{"head_dim": 64, "init_std_o": 0.0, "schedule": "wsd"}
MLP neurons of a small language model. Each row is named by its layer, matrix (down: output weights) and neuron, and shows model dimensions 192-319. Each number is 200 + 20 x the weight over its row's rms, rounded and kept within 0 to 999.
A block is one neuron, or neurons of one layer that tend to fire together. Before each block is what it responds to, as a language model described it from the Wikipedia text at the highest values.

Year digit completions
L6.down105,188,193,188,205,184,197,173,181,207,175,187,214,160,183,183,186,209,148,215,183,240,169,188,214,181,187,239,196,216,203,225,203,189,228,194,220,201,194,196,208,181,147,190,210,191,215,186,175,181,179,218,170,205,173,168,233,175,200,173,175,196,150,229,192,179,211,175,195,190,199,186,210,232,169,240,161,210,193,216,225,190,190,187,237,234,194,201,211,184,232,193,223,183,181,185,201,204,218,177,238,189,219,232,197,205,197,194,208,173,194,209,171,174,171,182,216,218,159,216,233,185,196,201,175,221,172,226,179
L6.down528,212,179,176,164,168,193,170,217,186,224,188,210,194,211,212,224,206,196,214,224,162,202,202,164,197,201,214,204,213,206,191,224,178,219,174,171,202,195,218,198,193,179,189,187,208,228,178,195,173,178,218,236,201,204,171,174,180,165,219,225,191,147,193,203,240,193,197,218,154,195,186,205,195,193,237,206,206,180,217,222,195,155,218,201,201,215,187,222,194,208,197,214,207,213,166,217,176,195,205,251,248,225,172,201,215,196,208,172,177,178,172,215,173,182,182,209,225,189,218,189,201,207,208,181,172,211,222,163
L6.down625,206,214,220,179,228,194,221,171,172,213,179,198,226,219,200,188,197,218,205,218,216,176,182,183,173,221,179,214,188,210,222,212,177,190,211,206,209,200,158,214,147,190,210,203,239,200,199,237,196,226,200,191,208,222,221,199,210,210,189,167,174,208,195,172,199,208,196,220,204,205,222,161,194,197,194,181,189,163,206,222,218,170,180,200,212,181,193,187,152,220,193,197,196,180,179,181,211,212,226,262,183,215,194,156,222,173,189,178,228,226,202,181,232,250,218,187,217,185,191,212,185,243,204,215,227,199,150,193
L6.down738,215,187,189,183,188,230,214,208,208,190,190,180,174,183,238,182,191,164,175,225,246,194,186,207,227,214,215,226,225,156,186,212,195,188,184,159,195,207,203,220,213,243,196,211,206,235,192,220,209,190,190,207,186,204,203,189,210,199,191,179,213,204,184,217,211,179,180,194,171,201,200,176,219,214,191,186,202,190,221,190,249,177,191,192,209,218,218,192,232,187,209,223,211,198,225,174,209,204,211,192,219,175,230,222,210,182,214,181,183,220,186,182,173,209,180,222,208,188,200,207,199,213,178,217,187,209,194,217
L6.down1581,219,185,206,164,204,189,183,201,199,202,180,178,194,189,233,228,205,173,213,204,202,230,234,185,186,179,221,171,212,205,177,207,198,230,199,231,207,192,178,180,202,201,213,177,177,188,210,221,223,208,194,148,201,177,186,206,189,212,196,178,168,209,218,219,182,221,223,212,179,213,199,235,200,185,217,187,209,156,218,185,189,214,195,198,226,189,229,190,210,184,201,217,166,188,197,210,212,179,198,147,211,213,186,186,210,222,182,189,175,215,204,224,205,203,226,196,206,224,236,221,199,168,226,166,197,189,176,177
L6.down1728,203,259,185,189,219,200,191,220,197,194,223,176,205,169,200,207,229,199,220,188,238,195,233,188,196,184,215,218,210,208,226,162,208,196,222,154,224,183,190,181,203,202,212,209,211,194,222,201,195,237,216,186,208,188,180,168,205,187,220,206,188,188,211,172,158,253,224,204,233,194,226,188,179,199,196,184,201,212,167,211,217,213,194,222,218,175,218,210,196,163,196,225,244,205,200,200,186,200,224,196,185,202,181,195,192,180,231,204,178,197,199,143,220,214,210,204,208,232,168,230,199,216,161,204,242,226,172,237
L6.down2155,200,218,196,185,193,224,189,192,196,207,232,196,173,233,222,164,219,159,182,210,228,204,221,190,197,195,190,192,219,189,209,201,207,179,196,207,184,240,182,225,221,180,236,182,190,162,207,207,198,201,219,185,174,224,199,193,247,193,202,210,181,149,202,213,165,198,212,240,167,193,202,197,185,168,185,170,216,174,202,247,188,185,200,208,201,202,229,211,202,256,211,195,240,168,186,204,196,174,226,203,163,226,169,219,206,195,173,165,185,195,186,245,142,201,191,254,179,180,196,213,199,217,216,208,174,198,216,179
L6.down2234,195,204,184,168,210,223,182,184,204,188,180,207,209,192,226,184,175,213,199,187,220,228,218,222,170,193,245,216,199,216,200,202,224,233,230,244,197,157,214,220,185,176,202,187,185,168,184,190,199,201,239,224,198,192,182,193,190,211,208,191,171,209,218,203,181,204,216,213,210,186,183,167,216,193,189,197,207,182,210,206,189,202,219,216,201,177,238,191,184,194,186,222,211,245,180,162,190,207,211,154,177,273,188,232,220,232,188,210,193,153,196,180,182,220,184,189,202,213,166,205,205,218,238,228,197,171,215,182

Year-ending digits
L7.down569,244,182,211,207,180,180,201,206,191,211,226,204,179,188,223,190,216,192,233,217,172,177,223,204,183,208,220,214,173,224,191,195,184,209,170,190,193,172,200,175,176,149,195,199,148,215,168,198,210,203,174,207,206,171,174,184,193,228,203,227,210,215,185,211,200,207,175,190,198,189,222,214,207,211,194,192,162,178,207,168,178,178,165,204,176,259,180,192,161,196,189,207,203,191,232,229,218,204,167,231,182,181,198,178,197,192,221,217,207,194,207,179,210,232,200,211,214,217,185,205,207,184,175,187,180,253,192,162
L7.down772,191,226,172,178,239,194,199,212,208,202,196,204,196,185,184,195,221,197,208,189,220,188,193,280,189,194,208,166,194,198,188,190,199,216,211,209,200,154,197,199,193,225,147,196,213,195,198,218,210,225,203,207,175,244,169,210,183,234,205,219,218,168,229,215,243,208,196,186,192,197,177,222,165,162,175,192,189,202,222,183,186,205,191,215,199,210,202,203,218,164,206,195,201,215,158,202,208,188,189,230,196,169,192,166,207,176,198,224,159,199,213,190,230,188,188,219,210,214,188,204,188,186,225,232,188,206,182,179
L7.down1104,204,205,186,228,197,198,202,205,231,238,216,200,189,212,188,218,211,207,173,208,219,197,214,223,203,210,200,231,203,201,207,225,174,244,147,230,202,222,235,216,181,198,190,219,216,183,204,202,171,175,225,228,222,201,245,164,217,213,212,222,239,224,214,206,176,235,193,188,212,225,175,202,179,224,177,189,189,203,193,212,193,155,211,186,211,217,153,196,180,214,188,195,210,204,251,196,201,192,214,194,194,170,211,155,202,188,196,165,197,180,213,203,214,241,206,176,200,201,189,239,192,205,169,218,214,187,192,168
L7.down1325,186,192,204,196,204,192,182,236,197,181,199,245,174,211,195,265,200,194,196,179,214,193,184,197,204,166,168,173,225,249,165,223,187,217,195,218,189,199,200,182,218,176,186,216,193,164,219,173,196,225,191,211,177,212,186,180,229,229,198,194,173,239,182,192,179,200,206,160,186,192,176,225,211,186,198,188,207,206,196,197,200,235,190,219,220,225,164,178,127,205,191,187,161,234,211,220,210,227,185,217,212,218,199,206,234,186,196,204,215,209,218,198,170,196,249,210,230,205,210,181,245,197,208,217,169,204,235,216
L7.down1606,230,218,197,219,233,208,159,177,229,197,192,240,237,220,186,183,222,172,172,189,225,205,215,187,170,187,151,163,205,232,195,229,206,196,183,212,197,202,185,203,193,184,228,215,196,192,197,182,203,213,214,190,177,187,234,226,201,220,205,193,190,183,205,180,203,195,204,211,232,209,186,227,191,173,214,208,175,186,172,193,228,194,189,191,194,191,188,196,177,200,170,206,228,184,170,219,174,243,229,244,196,170,214,243,219,215,188,177,175,184,198,191,174,203,192,222,232,218,202,154,206,209,183,211,181,193,205,199
L7.down1636,197,190,218,229,213,194,201,201,194,220,226,177,215,153,210,203,233,229,178,202,211,198,207,165,189,208,184,191,203,184,222,195,194,187,187,218,199,188,198,187,212,199,221,224,203,180,216,198,170,193,198,201,220,217,181,197,209,194,201,187,189,180,234,206,178,195,223,204,220,195,212,192,210,224,191,182,193,213,200,212,169,192,235,187,213,227,173,152,228,181,167,199,232,172,215,189,188,198,215,248,173,227,231,193,191,226,166,182,221,180,214,200,187,211,210,219,180,218,189,226,200,173,219,193,162,172,236,205
L7.down1777,187,192,201,218,180,201,217,221,207,193,193,183,190,226,208,212,224,216,216,229,222,223,223,224,206,204,182,206,169,201,197,196,197,223,180,171,215,193,212,197,214,201,148,231,162,203,183,161,206,230,194,211,212,203,205,215,190,189,232,211,237,176,164,181,189,201,178,213,199,208,213,210,219,192,217,223,217,218,196,149,219,176,224,202,241,193,169,195,230,200,188,186,171,168,197,246,194,196,176,215,195,204,240,154,226,180,187,205,222,213,215,171,193,224,176,193,200,230,215,183,204,189,208,188,195,217,168,197
L7.down2047,216,185,165,195,217,185,187,190,209,204,181,190,181,221,216,186,176,179,200,219,192,197,214,192,193,201,213,218,224,210,181,209,187,181,170,197,213,204,212,213,184,192,214,161,186,234,167,222,208,190,204,236,151,197,212,194,212,185,206,204,242,173,248,204,209,185,202,199,221,166,183,229,196,218,205,182,220,199,205,230,198,212,194,183,216,193,187,207,198,207,187,216,220,207,211,186,190,187,179,223,237,195,182,209,189,219,213,206,203,237,183,206,207,216,195,202,187,173,210,207,209,147,169,215,178,188,187,163

Opening quotation marks
L5.down2134,208,236,200,237,177,209,213,214,189,240,241,210,205,161,202,192,192,172,216,206,197,149,223,221,203,187,222,220,203,199,178,198,213,204,194,230,183,222,207,221,227,194,200,173,220,194,199,210,201,236,212,199,204,223,211,208,200,215,222,166,193,237,252,228,205,198,214,184,184,221,200,142,207,167,187,189,205,156,190,187,177,164,201,165,192,203,188,148,178,237,180,192,197,191,204,171,214,203,192,192,204,219,213,210,219,226,187,181,190,215,197,212,175,252,212,212,166,206,219,223,176,184,201,228,198,212,193,218

Quote-opening marks
L6.down123,229,207,202,192,179,206,207,164,184,226,179,217,203,219,182,165,180,219,196,157,206,212,230,229,192,193,165,206,222,205,218,228,222,184,213,222,226,164,189,205,185,212,174,202,219,210,194,235,227,216,204,214,235,167,168,188,177,215,223,191,183,195,214,184,161,211,214,220,203,186,227,197,225,195,198,214,186,199,227,229,211,167,186,207,194,185,191,205,189,190,197,207,220,202,200,176,232,192,167,182,201,189,185,203,225,235,217,189,163,192,212,228,168,214,241,204,177,196,209,209,195,208,205,206,196,195,253,206
L6.down557,201,175,202,180,178,210,187,202,172,181,202,178,174,218,202,198,205,171,170,208,225,191,193,189,195,183,224,190,224,204,186,176,196,199,181,216,233,174,200,223,184,184,194,208,204,246,159,205,187,189,190,215,204,218,194,200,219,179,174,205,246,194,211,227,166,185,169,196,228,229,176,183,191,191,194,162,226,213,201,220,220,214,206,188,195,181,231,191,221,219,220,233,177,186,186,197,187,205,201,193,220,217,183,181,187,168,240,190,214,211,175,226,223,222,193,182,218,201,211,217,205,184,174,174,205,214,224,209
L6.down654,246,220,204,222,224,179,180,199,226,169,199,222,217,206,169,188,198,204,195,173,174,207,189,188,218,203,223,230,203,163,190,243,186,188,193,218,206,206,203,197,189,177,213,199,210,194,166,230,223,178,197,199,194,163,181,234,176,234,184,214,189,249,208,171,184,191,213,198,208,211,183,180,210,216,199,186,190,197,191,188,203,201,214,224,177,189,198,252,192,228,214,225,200,218,228,171,220,189,190,133,179,202,181,228,208,218,216,176,177,202,210,189,180,247,187,202,181,171,201,222,222,196,209,225,187,209,205,199
L6.down1250,253,200,229,189,217,229,191,237,195,193,222,244,158,181,207,229,239,196,211,164,180,181,234,203,189,202,196,166,219,211,192,195,172,191,219,200,188,168,186,182,210,216,199,222,209,165,185,190,165,184,207,195,171,210,159,183,179,172,209,177,195,178,188,195,180,195,179,191,246,200,198,200,177,244,219,210,194,214,205,221,193,191,203,212,209,204,209,201,174,207,216,193,185,212,215,208,200,215,206,206,232,204,197,171,203,222,196,194,187,222,196,165,207,207,191,202,177,220,233,192,181,227,210,165,188,227,191,193
L6.down1668,198,192,176,200,232,230,213,173,216,227,198,168,220,176,179,173,186,200,201,222,193,218,241,192,231,229,201,220,202,214,215,192,170,207,202,203,227,211,173,178,170,215,198,204,224,181,200,252,176,252,193,207,185,201,215,208,191,223,258,187,198,199,184,233,179,228,212,218,165,193,204,203,195,229,205,199,209,212,197,186,179,203,209,193,180,177,202,222,171,182,195,237,246,172,209,163,240,195,224,167,241,210,210,188,209,202,212,195,193,206,188,202,191,233,198,201,187,231,226,200,183,179,210,231,206,226,210,203
L6.down1989,195,184,198,192,195,219,165,203,197,211,217,234,188,188,189,223,202,181,175,206,210,212,219,174,226,180,200,189,192,197,179,179,207,235,202,202,173,202,202,205,187,200,210,222,202,228,207,211,178,255,216,197,215,180,193,205,195,203,170,236,189,161,197,213,160,192,194,164,223,187,192,197,204,202,209,215,188,165,194,244,214,199,234,199,217,224,220,179,191,221,221,183,216,213,204,190,182,155,180,186,215,211,170,187,198,195,184,201,226,212,183,167,185,198,202,188,203,179,201,211,221,207,224,213,238,211,164,151
L6.down2132,212,204,205,184,229,210,194,209,184,198,207,208,207,203,224,207,204,209,196,195,202,183,204,196,194,177,228,214,208,195,235,196,203,177,216,172,201,192,192,224,234,216,213,215,197,208,198,207,188,217,237,228,229,202,217,215,228,171,203,203,198,217,192,173,161,213,194,202,211,212,217,208,203,185,170,190,184,212,222,201,195,241,197,211,203,207,209,161,175,175,189,201,195,223,241,204,163,143,174,227,198,202,181,190,202,202,166,186,196,191,209,179,181,220,239,181,216,192,183,194,229,208,194,215,206,214,204,225
L6.down2170,202,212,189,176,175,234,197,209,160,248,207,210,230,196,179,209,187,218,178,213,181,180,207,185,182,221,208,190,212,191,199,174,221,210,238,186,209,184,211,192,205,152,193,221,220,188,180,215,192,211,241,180,206,202,220,204,220,191,203,200,214,202,168,205,215,217,210,163,203,185,235,189,226,206,224,209,217,196,191,186,166,143,214,167,196,172,225,206,218,200,203,168,181,207,205,244,204,217,180,173,207,187,187,199,221,206,185,169,184,182,217,194,197,213,209,214,266,217,202,194,207,205,196,223,175,200,215,201

Match score second number
L7.down236,249,191,211,199,204,207,240,198,169,184,215,208,172,192,190,200,223,208,201,223,216,169,207,213,196,187,205,194,168,222,227,229,222,175,197,206,234,176,191,203,164,223,193,191,201,204,225,213,168,185,184,210,189,196,218,178,206,217,189,207,211,167,180,212,194,184,198,225,218,196,181,209,200,185,217,208,203,213,207,219,204,172,217,191,220,201,195,209,184,245,216,151,194,198,163,202,202,154,215,212,201,154,203,208,205,189,223,210,222,210,203,212,220,226,229,218,208,185,218,198,224,200,205,200,165,185,189,196
L7.down541,199,195,208,201,187,186,197,224,180,139,179,197,204,199,180,202,179,193,207,187,217,174,203,176,191,160,197,226,212,198,200,228,231,215,201,203,184,229,192,170,194,261,163,202,249,201,234,171,187,202,212,193,187,193,219,213,190,222,197,206,155,196,191,223,187,197,190,199,191,172,178,165,211,222,198,211,173,213,239,201,166,194,197,212,230,190,170,233,168,235,233,172,180,215,215,216,187,185,193,179,215,213,203,212,191,216,194,219,205,221,196,184,188,197,162,218,194,170,231,234,197,202,240,208,210,177,214,147
L7.down755,173,171,216,198,159,205,184,215,216,209,175,190,227,190,189,224,203,173,223,206,195,227,217,196,214,189,200,157,208,213,185,200,217,203,187,167,192,223,195,180,229,212,220,240,174,185,189,195,206,205,206,184,222,197,175,215,226,221,197,188,186,195,170,197,198,173,204,195,223,213,172,228,235,196,154,203,182,211,224,172,172,205,185,172,230,193,207,195,184,189,228,212,180,162,191,169,199,222,172,229,225,180,195,203,185,152,165,181,174,213,233,244,212,196,201,217,221,175,206,183,197,191,227,175,221,211,183,240
L7.down1146,186,201,181,178,174,208,175,225,200,193,173,180,247,154,213,191,192,200,194,195,201,218,182,229,195,188,163,214,200,215,180,196,182,248,210,187,196,219,186,204,158,193,200,208,212,212,200,207,206,187,204,216,164,222,162,204,247,193,207,173,193,197,170,217,215,196,191,220,202,196,181,205,170,177,193,180,204,202,200,213,186,186,229,195,169,156,195,227,173,226,197,219,200,193,189,214,198,192,188,201,192,229,206,174,219,215,178,208,244,229,207,229,220,201,237,221,221,197,216,205,215,197,195,215,206,172,174,208
L7.down1301,202,168,206,166,220,153,201,224,152,197,173,212,192,207,187,213,198,197,212,183,177,189,180,199,225,180,208,216,205,216,187,212,154,234,205,229,199,176,194,206,228,193,201,239,235,204,176,190,183,203,201,200,189,205,206,195,194,224,203,175,202,196,181,214,221,187,191,193,187,183,185,182,166,190,192,204,211,201,183,172,138,196,225,175,212,224,199,223,190,213,202,183,223,238,191,183,230,213,200,222,234,204,242,185,205,181,214,173,177,228,210,239,225,209,177,229,184,201,157,233,239,219,177,198,194,189,184,207
L7.down1330,205,193,172,213,178,181,190,202,192,205,228,157,198,196,217,158,180,192,188,196,197,201,179,193,199,218,208,189,209,204,221,190,219,203,181,183,201,196,188,228,195,219,210,200,207,193,198,199,195,188,189,157,182,247,210,217,217,189,220,225,194,251,192,208,189,187,207,215,214,179,190,177,194,199,195,184,237,195,196,195,205,231,217,178,144,167,224,212,198,208,186,229,234,221,182,182,212,225,209,262,201,217,188,187,242,213,238,195,194,223,199,176,209,225,228,219,178,224,181,192,206,196,202,191,170,182,215,243
L7.down1756,174,224,201,193,166,179,199,219,190,216,186,135,222,178,214,208,185,200,173,175,209,175,208,199,235,199,179,207,219,163,210,166,182,167,187,163,230,225,173,230,184,208,189,190,192,235,175,212,207,203,229,179,194,202,224,250,213,205,227,214,150,195,210,188,217,215,197,249,212,180,139,181,181,212,192,183,206,212,193,211,213,185,244,210,198,196,201,191,196,213,205,207,180,167,165,184,198,160,211,208,189,227,192,204,173,233,203,201,233,197,195,213,250,186,197,176,215,193,243,216,217,254,213,206,202,243,239,203
L7.down1779,183,218,174,222,189,150,200,212,209,200,167,233,196,187,190,205,240,212,175,206,181,169,207,176,198,154,177,214,195,185,204,174,226,198,225,197,198,174,207,248,210,214,208,175,181,226,163,181,142,173,223,163,186,220,196,208,142,228,239,181,217,209,185,176,205,176,198,169,182,186,178,213,222,199,225,215,199,203,192,200,196,190,200,189,194,196,237,209,180,199,207,225,204,222,120,189,198,211,202,191,228,207,228,260,222,242,202,194,203,196,168,210,185,204,172,151,196,234,196,214,233,215,163,196,148,187,190,203

Opening quote mid-sentence
L7.down668,181,244,170,200,159,196,206,181,173,219,143,197,217,200,190,215,202,213,198,189,204,188,216,200,213,221,202,219,187,206,180,214,170,173,182,227,155,179,186,210,190,179,201,214,174,185,174,205,219,204,199,216,201,201,212,210,214,199,186,207,204,189,216,203,168,187,199,197,194,206,191,193,223,218,192,206,189,182,200,196,189,169,169,226,221,219,193,220,168,208,223,204,173,215,184,151,201,198,209,218,225,221,194,194,196,196,204,224,183,189,226,170,237,196,186,170,244,230,197,194,229,168,228,214,195,202,221,203
L7.down717,195,236,219,198,215,181,239,205,185,216,175,182,238,171,208,218,223,247,221,209,223,153,206,175,206,192,222,205,222,181,162,200,209,208,181,181,188,199,232,183,224,223,210,244,161,193,206,154,176,225,211,210,185,217,218,193,158,208,189,222,171,211,217,182,186,199,187,220,216,215,172,184,160,205,200,191,177,219,175,165,224,211,147,196,163,209,231,201,217,206,208,233,206,156,214,216,212,212,191,170,171,174,172,164,219,206,151,180,199,202,186,187,183,236,174,197,209,194,215,198,221,206,188,196,177,241,173,224
L7.down747,217,208,188,236,215,189,201,176,170,193,211,164,232,190,198,195,206,196,223,198,209,233,197,195,208,188,213,154,198,227,164,180,233,194,173,213,184,177,203,217,198,212,192,211,237,202,218,200,245,236,219,176,218,207,195,190,207,199,260,211,166,193,181,196,195,204,230,199,163,234,205,186,192,179,216,217,178,181,190,180,195,187,240,207,192,195,185,151,175,210,182,194,165,217,195,192,215,210,171,182,191,193,203,228,196,253,151,191,195,182,230,210,177,218,206,196,169,186,184,209,211,208,216,191,245,205,210,168
L7.down994,205,209,167,215,203,180,218,213,206,198,208,218,202,165,210,200,178,209,224,197,191,192,190,223,219,183,233,175,209,162,188,190,199,240,209,209,187,192,206,177,223,213,162,195,218,206,217,170,202,217,193,189,150,219,202,223,219,193,186,210,185,185,259,226,175,218,206,205,159,233,215,218,208,203,183,181,208,211,203,195,209,211,184,181,209,216,180,167,203,184,211,173,181,196,200,188,201,180,202,250,192,208,193,185,191,227,181,207,221,141,199,198,157,194,187,212,232,230,227,232,218,212,175,222,203,187,197,193
L7.down1164,160,172,215,226,212,189,238,213,176,256,200,217,226,195,189,183,191,220,208,204,204,212,178,204,188,160,195,248,212,237,167,199,219,202,212,209,213,235,193,220,220,178,191,208,193,201,190,191,196,222,195,161,187,220,199,159,207,237,173,209,198,208,178,179,210,208,239,208,204,219,201,201,197,152,206,221,201,192,202,227,195,205,174,166,190,191,187,182,189,181,230,208,175,233,218,228,233,177,177,183,234,190,189,201,205,213,217,176,193,186,178,159,200,223,220,189,212,219,246,203,173,196,179,214,189,181,169,173
L7.down1440,210,228,169,200,215,168,200,196,185,168,235,190,205,195,215,200,140,244,173,205,216,215,201,175,205,202,141,184,210,178,240,193,220,175,179,172,224,211,181,182,209,209,178,226,209,212,202,181,207,219,183,204,183,200,214,214,196,238,231,190,193,178,199,237,193,181,186,233,240,174,203,206,206,192,176,203,206,215,199,192,223,222,178,196,209,194,191,192,209,205,165,200,153,203,201,215,195,165,208,218,226,213,196,230,194,233,225,208,193,214,199,218,181,200,224,182,153,229,214,236,193,198,189,172,224,205,246,189
L7.down2133,185,236,207,226,213,198,240,184,180,201,176,216,191,174,182,196,212,190,206,198,213,233,219,215,174,192,200,226,187,192,205,191,218,185,188,210,222,209,219,173,211,221,222,211,175,203,183,212,190,220,171,207,194,225,206,219,201,197,203,204,183,205,171,149,176,200,204,188,238,217,221,234,199,182,204,222,236,210,230,211,196,208,192,186,202,183,207,187,229,213,203,193,225,211,192,183,232,172,211,196,209,200,168,211,209,217,185,202,172,232,195,176,179,182,211,219,222,207,216,220,211,209,207,210,193,205,221,242
L7.down2180,211,198,203,222,187,176,195,203,217,208,183,216,208,172,194,221,238,168,193,175,205,201,218,183,195,200,192,199,216,194,208,213,207,238,224,190,168,185,211,166,239,208,170,212,200,230,180,213,212,206,198,223,174,194,177,202,191,186,191,220,223,183,201,184,174,193,207,217,210,186,193,197,162,225,228,226,206,213,193,210,212,201,198,184,154,211,202,181,214,204,196,196,197,224,207,183,204,192,230,204,215,197,185,193,161,182,199,217,210,212,215,147,186,251,195,194,176,193,189,218,195,187,178,214,234,243,199,200

Fragment and number completions
L5.down1923,214,179,210,182,188,220,196,213,202,185,217,183,211,199,191,192,199,184,217,191,175,232,205,227,208,186,194,218,226,229,174,203,193,212,205,191,190,165,216,209,198,190,229,152,206,201,167,217,196,192,212,182,229,201,186,186,259,170,206,154,207,194,217,209,176,200,185,202,237,176,223,189,229,178,186,220,220,150,236,208,210,172,199,201,173,195,216,218,195,201,214,216,203,181,219,162,203,234,192,215,213,196,215,188,212,216,186,198,189,163,238,187,178,193,171,193,218,193,217,217,197,171,220,184,199,229,206,185

Mid-word fragments and connectives
L5.down1080,162,201,228,186,192,224,201,218,200,204,206,152,228,198,229,193,180,175,205,205,200,228,189,209,174,194,176,187,195,223,217,216,195,187,200,202,206,186,188,224,211,197,189,172,186,192,182,227,165,206,218,194,195,144,205,167,206,205,238,193,227,173,204,182,190,199,192,170,217,186,167,242,204,207,204,240,213,183,193,220,187,197,198,215,201,201,208,196,220,185,198,205,206,230,202,195,180,221,179,206,207,168,214,201,206,207,205,206,208,197,187,218,193,221,173,195,226,214,202,219,192,213,233,214,207,208,234,218

Mid-word continuation pieces
L6.down133,199,186,193,164,213,221,230,257,210,186,192,221,177,197,196,179,187,228,195,199,216,169,181,200,184,200,176,195,201,208,175,214,193,199,163,218,196,222,199,142,193,187,154,212,240,198,192,185,183,204,196,186,194,222,218,211,164,200,236,229,201,252,198,201,200,186,204,175,186,191,174,218,163,177,223,218,211,195,179,204,202,214,215,193,201,227,184,227,203,202,188,179,206,187,211,188,194,211,211,218,216,157,166,213,216,188,164,220,209,214,184,211,221,177,202,182,211,185,213,165,202,214,174,181,220,195,169,180
L6.down886,203,175,183,175,198,198,211,195,184,192,169,206,225,181,191,210,184,193,181,192,195,186,186,229,214,213,195,198,227,223,169,195,240,189,163,213,165,214,164,195,211,215,174,211,201,237,227,215,215,214,194,189,214,198,197,181,190,192,214,182,176,228,204,202,198,189,237,206,182,219,207,213,180,181,186,219,188,187,214,199,206,228,198,224,202,200,190,191,221,164,203,159,190,199,184,195,219,206,200,247,207,238,221,211,205,231,225,200,235,231,210,220,200,194,224,202,211,196,193,233,171,207,201,197,170,197,182,232
L6.down1296,225,183,194,201,166,187,180,200,176,222,159,181,184,136,222,167,200,175,213,232,225,252,199,203,224,225,198,228,220,206,204,203,231,203,236,200,215,231,207,223,207,227,177,207,200,226,208,208,210,202,240,220,205,215,183,232,193,175,189,235,226,237,199,204,244,188,164,216,170,219,207,222,187,193,225,186,185,196,185,196,181,174,162,188,184,180,231,197,177,192,214,187,207,221,224,194,193,210,222,193,238,223,178,190,194,159,197,205,164,208,175,194,198,195,208,257,176,188,192,205,189,159,206,193,193,203,196,190
L6.down1297,177,202,195,223,176,205,207,170,221,233,191,206,197,226,202,190,196,201,201,215,209,173,189,197,181,173,204,196,244,203,192,188,229,179,161,196,206,190,178,171,238,204,213,192,187,237,226,188,206,218,222,186,193,190,187,180,181,176,172,186,185,214,201,204,177,208,203,199,233,221,223,219,166,224,212,187,217,191,193,207,190,162,185,233,202,166,182,197,165,242,192,179,202,222,219,170,205,196,189,248,173,203,200,186,185,172,248,165,195,225,193,239,230,220,197,179,248,168,188,207,172,221,197,204,232,184,205,243
L6.down1315,189,186,211,203,208,216,178,201,187,188,194,201,172,229,207,171,197,203,193,203,223,233,167,207,195,180,190,219,236,196,179,195,223,182,192,201,214,153,181,189,176,230,203,196,210,181,206,193,212,206,235,182,183,213,190,235,212,233,200,201,216,235,222,223,167,185,235,225,206,243,186,225,217,237,206,198,201,187,164,211,207,201,252,184,175,201,194,238,198,193,225,186,179,195,211,222,200,228,185,221,227,217,230,192,183,163,179,197,154,184,209,195,179,155,182,182,199,175,215,206,229,215,225,228,161,224,196,203
L6.down1864,181,214,225,217,253,185,189,210,176,183,191,181,203,201,222,221,191,206,212,183,194,202,194,175,222,205,214,193,227,237,196,198,190,227,175,182,210,194,214,206,224,205,172,220,206,199,208,196,194,185,205,190,178,185,172,183,200,200,232,197,226,225,212,158,210,176,253,231,184,202,200,242,199,177,223,205,210,178,236,189,197,176,223,184,228,154,211,208,196,208,227,194,215,224,196,203,222,211,198,188,246,184,209,202,220,231,226,246,188,195,164,201,182,201,177,225,235,218,201,195,214,206,191,230,206,190,189,207
L6.down2026,203,168,206,225,207,212,206,206,237,175,183,209,185,198,205,181,199,218,175,180,200,170,182,201,189,194,229,190,200,200,226,231,248,215,192,171,191,169,211,166,183,192,213,226,214,188,177,178,213,224,167,175,178,193,223,170,199,225,202,203,187,193,191,183,201,187,175,194,192,218,174,216,175,189,199,199,190,170,197,210,227,222,227,185,165,195,205,232,206,187,157,223,207,230,163,181,188,197,196,186,203,167,199,218,174,212,180,202,179,194,183,223,189,205,164,187,199,212,215,225,202,162,168,230,179,172,213,209
L6.down2069,172,245,193,215,210,198,151,228,187,160,202,201,227,213,186,199,175,218,181,201,188,206,217,218,176,184,200,209,192,212,225,187,198,211,204,187,180,198,191,186,182,193,200,164,179,216,170,202,171,213,178,196,203,189,205,228,176,190,180,190,167,142,199,191,212,209,197,226,201,192,202,196,222,196,225,217,215,161,205,200,222,178,202,210,176,178,219,184,227,177,180,189,189,192,234,248,181,214,211,209,171,226,202,198,187,231,225,216,213,223,194,209,173,181,206,248,194,216,177,231,250,203,207,187,201,196,236,216